From a checkpoint of a small transformer trained on Wikipedia: MLP 768 tanh GELU, tied embeddings.
MLP neurons of a small language model. Each row is named by its layer, matrix (up: input weights) and neuron, and shows model dimensions 0-191. Each number is 500 + 40 x the weight over its row's rms, rounded and kept within 0 to 999. Numbers have three digits each.
After each neuron's rows, "fires after" lists the tokens most often just before its 100 highest values on Wikipedia text that the model never trained on. A number after a token or word is its count.

L21.up487:564492500471520533434499470505490435505516629467561512538436571452511499533490478462505480502533547498483573505489515497455483400469495595545484486466519556520428447567468507478514509479451464470468490544538465573510455477486513515483469436427558447546426470446514474496517533455474494525495455510499506528472492497460482487550525456500534501503513543482477494481499587506442421449514516449509498590532510497527539451402483519619519506452532555526540529487502594515462462518495455496458504482480525484505470510438583513571549504493532535508556408513511510532536483548505517551
fires after: " " 34, " (" 15, " |" 6, " the" 5, "|" 4

L18.up288:468471521485486533486468514551431487449516510554508508524569490537500439439514500505541495459479502514443461451526504497521433466475468475533463459498568492546548500444439540445526486471497514508482462487451536416533473469463524539476454463507477501540473472512463451516523523409529492557523498546525539576448510532476621474525451488521519431502469503486408472525546552503516491559474470571509488506530539458504481509404487563527489501546556543523547468646462479490471457543529503454450441520509519440510465575531500560502532542586482514568482515499440476434506552501500466420
fires after: " " 52, " (" 17

L10.up522:418552526441479504485473563532500516477473564569527491432504536441446481460493472536480520459548506556453515475580497432458475544503453425566581426455465460523506565531512440484546570546464576515488566502498561455433530495446508510434552553506549510493556518525468528503505542505482464472451507535530450519517471430466532488526445544535493445487477514533505524440490447444532390495501471479473477501497522489548463462512510483549486529523500443528513517528459577537559496456571477589450505476476510522488479516523514523477391549513537512519524509443421463504526474496446501531
fires after: " the" 34, "1" 13, " " 11, " The" 8, "9" 5

L7.up430:468487496492518503422481514527454500467535490415453463570494545534540425547445484498444454527489468503483470508517469516514504506550481526480513510524522536453452420463532475465497518492497489529483500490583520479501511506472519476582562528467569516531527571498452465430538529521519394540401537476505544534462494538505511562519511518459446478518581478496521438495496489492540513565552538460449518459552533522471562502475462464512505503533556390559446436573487422492587521471457488503525528433495454508450478476529501440533524517484585556580486542522444481507507499418523457454
fires after: "1" 18, "8" 16, "0" 10, " is" 7, ")" 5, "9" 4

L19.up504:465513492467484515497498465439539440553494546514523442459505533547538525508492445459573543526515503447482456496508520536484539396449482467497465526437462534454447500505532519567546554472519503431529521490536510560436466526520446413437501500509512573629531433496466503502600509527514486556460540547533547499501529484519494522575522477493527497525481501542454535496549474573526488501487540433503511472504469520533513492470487497381466470509486481491551475544475530476582489420626545466451523505495465526448505504484552455510441526472584497481496502503506453506441490533504550422
fires after: " the" 23, "The" 9, " The" 8, " and" 7, "s" 5, " most" 4

L9.up658:490507512488459525520526471524495527472525490479499466424496563526492443514465532528530500512468473445461593550528490449455481497588441558537499476608498496494509449460471615503518466440541456534504446572462523491495551486505525487515498540561461539580494527507538526530496508445432532479438470490424508562444476504454491430419433596508487563455517501488459494475450543515485483408495497521445571553448502533478518574499470522552483494502572454515517518482485533562491512505517459459537507480488551530421447495457536527480456429459557524513520501474493527510519548408485544493
fires after: " " 23, "1" 18, "9" 17, "0" 10, "8" 10

L9.up570:477534445451491476491519480516470507463554482467550549500485494487522558519525535429551511490528512477526416540480500560402482512593420498511541531521426527513461539514554527481503457501495463428517503446572476490507513552458473492553523543507491490477555449542422480443576511531476580479543476509502488496530503468487543489453565467499502467530507466493476505488516511530534419454505506492441432496467500551506551436497446484509534379445560529528550486527448516519498509555512504537465474529493511571456402597483453505557563427564552448497527500503574533447488470487529491445
fires after: "0" 61

L16.up102:502573465535520531486512460466456518541492505482500508503480433464487523497445504453501486471463464485430553502588499505514507556489460475461429516557523467503541485569505513546509490499477519529554588519572463582563477454537469491467546485563510493496453489446546446494472480449503558487519556476538562497440541508372448488537433582510444465423551493506501504537462464503505499515404460489498562473427489504462513460506496535580452523465497526451529470471540427493503522512597491501546513562521555528493572490491444503518470508459554491534473467558468462488554433472557450536
fires after: "1" 49, "2" 21, "0" 6, "." 5

L21.up239:492471451532535518508496505453488392492494572473474494556464549460494462559578513438558562502449465515503539477515527544525524496520529461511458482492480600514523464513581543466595569486508542528517480526399544504477506485442497499471535465489558470481512512516435521529519501462497618476448533520461442497534536529517532491552482397453459516455524480440568506408453489502538454492454512537469575502476516515466495511470519495510485481533516443469476549561452436516518493511543414548455510475508506504432463464505474493471427525507487590530539512489487422503442479576483481509
fires after: " the" 33, " The" 9, " " 8, "The" 5, "0" 4, "7" 4

L12.up2:480440507475464454513501475486539489441498416496518506447470505520584475533441515430499481368523459523537458451464560439500580541564473524510508515522495471514493491544576501515417499516493421489434538521526550592525501523502420431580511449534465528509508526531469467518444532457482542474472480514491486592538524487424580481549531466536446536537495504507544447483502498512468515595495496593570532453452555512489522451515475481479542421470500534514480535502498477453545480494554540421485504566518553506480472517489498519545464532459488466513529466593514503525477491509501474507
fires after: "0" 13, "1" 12, "8" 11, "4" 8, "5" 7, " |" 6

L19.up358:516516472541548538539515477517514512495495457559497445548546476466508446490518507492470507459507427503556475485440566493508539489518412455584489506506580540491449437516483619422439508564471560501476446493524461545504487570541423505514458477519561565512503542486452472498474479435486510490469516436449501525490472467547478495435499437469473500532515503511487546564471452510477530506473468492513548554494464485649484491464510539543472466486522501523607525428511529500476446518550456414480428536497452516490497543425515503476473516442567489501456477516508516542564541510538449503
fires after: " " 52, "-" 4, "\n" 4

L12.up571:471560560454516444528517509462492502503520513445459437555511539498506485500418522531438492538537501518558535542520515510518480447547475437552490493493511438504473519500509489516465490593533493519510482503425478511493537483515484434507469544387538539469542486541465478469495500556491469567502496491464487506441520497439466550485509536457503478545497547549465494465534600463508481461562497538473468471382471550513529546488590481527505476545514501536420496532597479541545518510543473508555412454470449547513472450481495467485450548457571576445469472514482475594413449472551513532
fires after: " and" 11, " was" 11, "0" 10, " of" 9, " I" 8, " with" 5

L10.up291:520492483484478463547524514488513463432485508436487516528496572565469505518517501516495459547501520539521417466474515539508477432510416485474588393486456541540474463487421502476528498575508548512519485474450490435482544618569524459406490546473532548521484456460470552556537427568549510502535540462464456528476495487475600475511462523526493535426480469545538463528469399526488473492514489529532499481545517477501524448457510450488500527482460513473493499469457520524504432474550552523547498484464592553508471463555516547497461495569510498423558469487471517571559507485444527493
fires after: " " 33, "." 14, "," 10, "s" 7, " S" 5, " (" 4

L8.up677:423540542486526482565510521458529472431589502437487482492499540539512498499449514586477474491570492536437517485532504481523505542515500484509517486525468520454543540419535531489482485430535409593536475506478417542489551534517627530502494557545544476417442468454511449468501501508583485501496452511545539500524481477495491441488489465538620492481500549529524518452498508462578507509466508488536520554459491445447519521492424448460462492513544433460545500465521501457430558486505514497475518485527492454498505444533570574467524530470470507471504546581454480467435475497457544512
fires after: "\n" 85, "==" 8, " ==" 7

L12.up248:527532440535519484478489488523503557467518455547477505482510481526522483493545610479481504481510493484425493528476573476504560527536500458524433531535473523506559488468483527494479537518481527479440434521465422458447572470526547427429487486502610610475514531507517471519536548409482549489405462472529557499475421565533440536450476507503484472429490486448429498500496463513582447543537472530473536461495530487515546522554451455515450476509448505537500549468472500549505482536506512444522470512564467472471404456544538538538482482491515541542519497449561485581559506451516466490
fires after: " " 32, "1" 25, " I" 7, "\n" 5, " would" 4

L10.up237:468477495490472492495442503519499580542436503468478436528482539490464444514469535497499485536532484463488506536522615457442519594550515566483565505514526485517557444566487532485562497432516474514488506541463510484484497492434487469493528517478443536522521447467555415541529496425507562469498438521522463634500465583470521522491487469443472519436513505548501589432485542540586544557498543501455515487460555501525520522516463397452478460444566467461527497490454499493460554465516552468519467522453479508525468463541458525510463549486483493482501498511476431499478533441587539516
fires after: " U" 30, "1" 17, "0" 14, "2" 6, " the" 5, "-" 5

L8.up517:470517512453472395477541549500507494422540499450507526518594552561511564587499517462444425506488510495465475512521513504467505535514501459501493459448527475433500540543443503506506493472485531434457556492440497458433564484535491460479496497504510524503504454502474550466534486501460538517532620504493506537490535450449535513460494517572496569462489513494431486467533570480511491542483438524542499392504513533461531431480526505506598427500539430498551512477602580544493505486532491482524477504497503544441485480471479472553476479440506486500600420568519548454458521536491465513
fires after: "0" 77, "–" 9, "5" 5

L8.up257:497524560424518549475499529427461497461480499500498524511550556478493546455555505487475449443449490593463520559495484542522516543480506498505477483509524488480537534406387542492481499481484431491473517530444435506464492563478575500536543461505555573511460452544528446525485529416440508561512491523472508558519524484524495435522518430507515470523484492482533519510507498546529456515461565541602513551539517506444511456422471501488441525391534444482524457468528511556514476498547482476483492555511487586531485491486431538407491531528513428521572520564487418502458521481531489535
fires after: "\n" 91, " ==" 6

L12.up423:419514508520491575472485487490469526480543514573541424438522463514514497471493568556535492546507496485501506516476481504482487548551447599506490457427518467466531483568468570498499490569565505484499495542503419517491470559498432504518448463578506487551577510425482510496505442524524527525481447478512500545540549485529412555469527502547504405417485513476501535497539508554466518490541461470523507529484469555462472491440520518509567476541475425485564474508494480548570462479600438502522524513430461552532479440449594558508477474548469456494463496497458529489488520522519450420
fires after: "'" 27, "s" 15, " the" 13, " " 13, "-" 7

L8.up645:499517520499480448560412474524502448494500493480536532535514544469499509488539574539481476431530479580457495482493478448501516521455422491505503466535491550511437544377526590498504498511531450574477544543515465487500485541555611551516556475461472513448476461539522442500405459477563504516428468511476535478554537466422508495504480467548523486499523550514512508522503539496543502512454571528516534510477549452500519516430477427424478496469491516476506492495557520516564476541509485462470540446545458510576477472574523525413504471475529431529565556534514431506450508553476517424
fires after: "\n" 98

L9.up568:457555474471497583496490436487429517486509563486407450489484494494499462499469515451513470505492508565512514515594489525416498435465565449496545475435529537538543533480557484537541428530497477555587599533483455553465503506563552457578571503489508468488460509459575477519522517489517533517580495537459485527471520476560491477526471457460538547519513492500514505480522473514532481535517546462472509516475537504509457519509547449579491569536519506463446479513469490454444447519528524516492541444536548443486431472451495509453412524511500487485508442476529435560542530498394576444
fires after: "ed" 23, "." 17, "1" 12, "2" 9, "re" 4

L9.up164:462463464522558523489554472498382463544476543556550433505473496422462488507472459465469476486532485517448529487512580455467563515472536514476536494523456511466582560463484488531512452456492423554567538567516592514547502526469541484542527432517529470554441490488491491493516506472505454472549539571430563525426449483518494452451466540536496489499562432499484530537570465519536481533470484453506506512495541432438501456485468523493601500482514544518464483483462528461527511502501537566591458471489474488511482476483501503453415451484503490566463438515603540556507473496511505543
fires after: "2" 15, "1" 14, "O" 8, "ö" 6, "–" 5, "3" 5

L9.up298:477515528465605540478529522442514450491500425509547507500436487490467524491524484518510483495581529560510420485420479472519522389491480528490578470482510577451496510511516582511573506495394515499523506536476497528485496518486492464491529467501546513568526483437414518547531535470509545547441462528517482464551548473479513481580481508523493511566535485440483496477438526537510463519468399445531540471523522541529464464431497430516449470488512409507498464615477515526462471490543493532500550488439500533469427506454507543543463500525468475499549466481499480544573456584477523514
fires after: " the" 28, "s" 14, " " 11, "e" 5, " a" 4

L21.up504:470551529453507554513518433465437434493502485472508435505539533517482469446478493481552508541478538520465501431443546508532491463469448466481538459507503548518464476496468443424496514438533580497470522475412525519529525571528519490473510551524457581607555494503459480505538482506491566575510509507562467571498485542456616527461462525512502518479432514536521471513532480493562414603461499496531590544422477477506518514491547537526455448449553544430457538518472458536542490551432463539500541504464513458450473450533474486518488512518491447502493472558448500438479478501500454504
fires after: " " 55, " the" 10, "-" 6

L8.up727:458565537418465467533476487457487476544565526438487484509509502472512471543510557512471488491479493624464512537525524495490519474513495489546496503518505448503515537439482557471501496450538458529461532551469472507485480562516608503529591461557524453469532463599543522439430526461556508480492461491481545491544520413462455481454549412546565443532499482529456533490532488522504528545468517486560542572443531534467530527471451443497481468475510445442553490396516498458489536568538438497481502516455485505471565521512484553424496547511461474533521553574547438489529449488521500502
fires after: "\n" 74, "==" 14, " ==" 12

L7.up73:429469519539496498516531545471443527503557555491544559509559510472478557550563509539513509444517544479464506493518480479527533420485500444490478479379483486544533558510522510476507519466486423479537479504476437506442534554473498420526540439479609497516555503502540486505493567465426582507514558525578467531448504466477425487536493535501570470488523410480518487494464527505523497559474481522479466468512551454406565498517519501515508557556504511423462546436515538506474513529501537499529487478420501456481504466506485506531425443494546473521462495510557460483474392433564543518
fires after: "2" 74, " " 12, "–" 6

L10.up419:508554506470477471579481511456502533399503443489497580468553504541453522524457555478458506517522498521453463480534516493413495475525559526481529518476516484479529439515473470496457565531570465459604505542478521515526548559549481480498457459511524537456433485516612428506516456466519535402443475501518442540512511552464535461584498420546521502455500535496500530581496504481516470537489475525473511476446513532485537504508433499523634457488509547489550521462531411500491438471538524520508454432507426549403484505484492542473511475543460509533512501511536551524508536503539486466
fires after: "," 28, " " 12, "0" 10, ":" 9, "–" 4, "y" 4

L7.up578:498539515532477521519568487570435434450573595494486510403499561560510483485520472446443501489464492508497419511521489455472459518607482540493509538423468479454518619589480504505506492474560478526504531518420471512511515479520523546572518486517535448439529567512477505485487539459474540526479474540447540485507507483419513501540504504463470473573503501511530554499491520507485553470501504564484494442503479508457559397500523524502580524454557453495453448469469554529468502470470532499552487502537471528465415498491496568473479452526484516474437403555497480461564516443497504492
fires after: " " 50, " (" 12, "–" 12, "-" 6, "." 4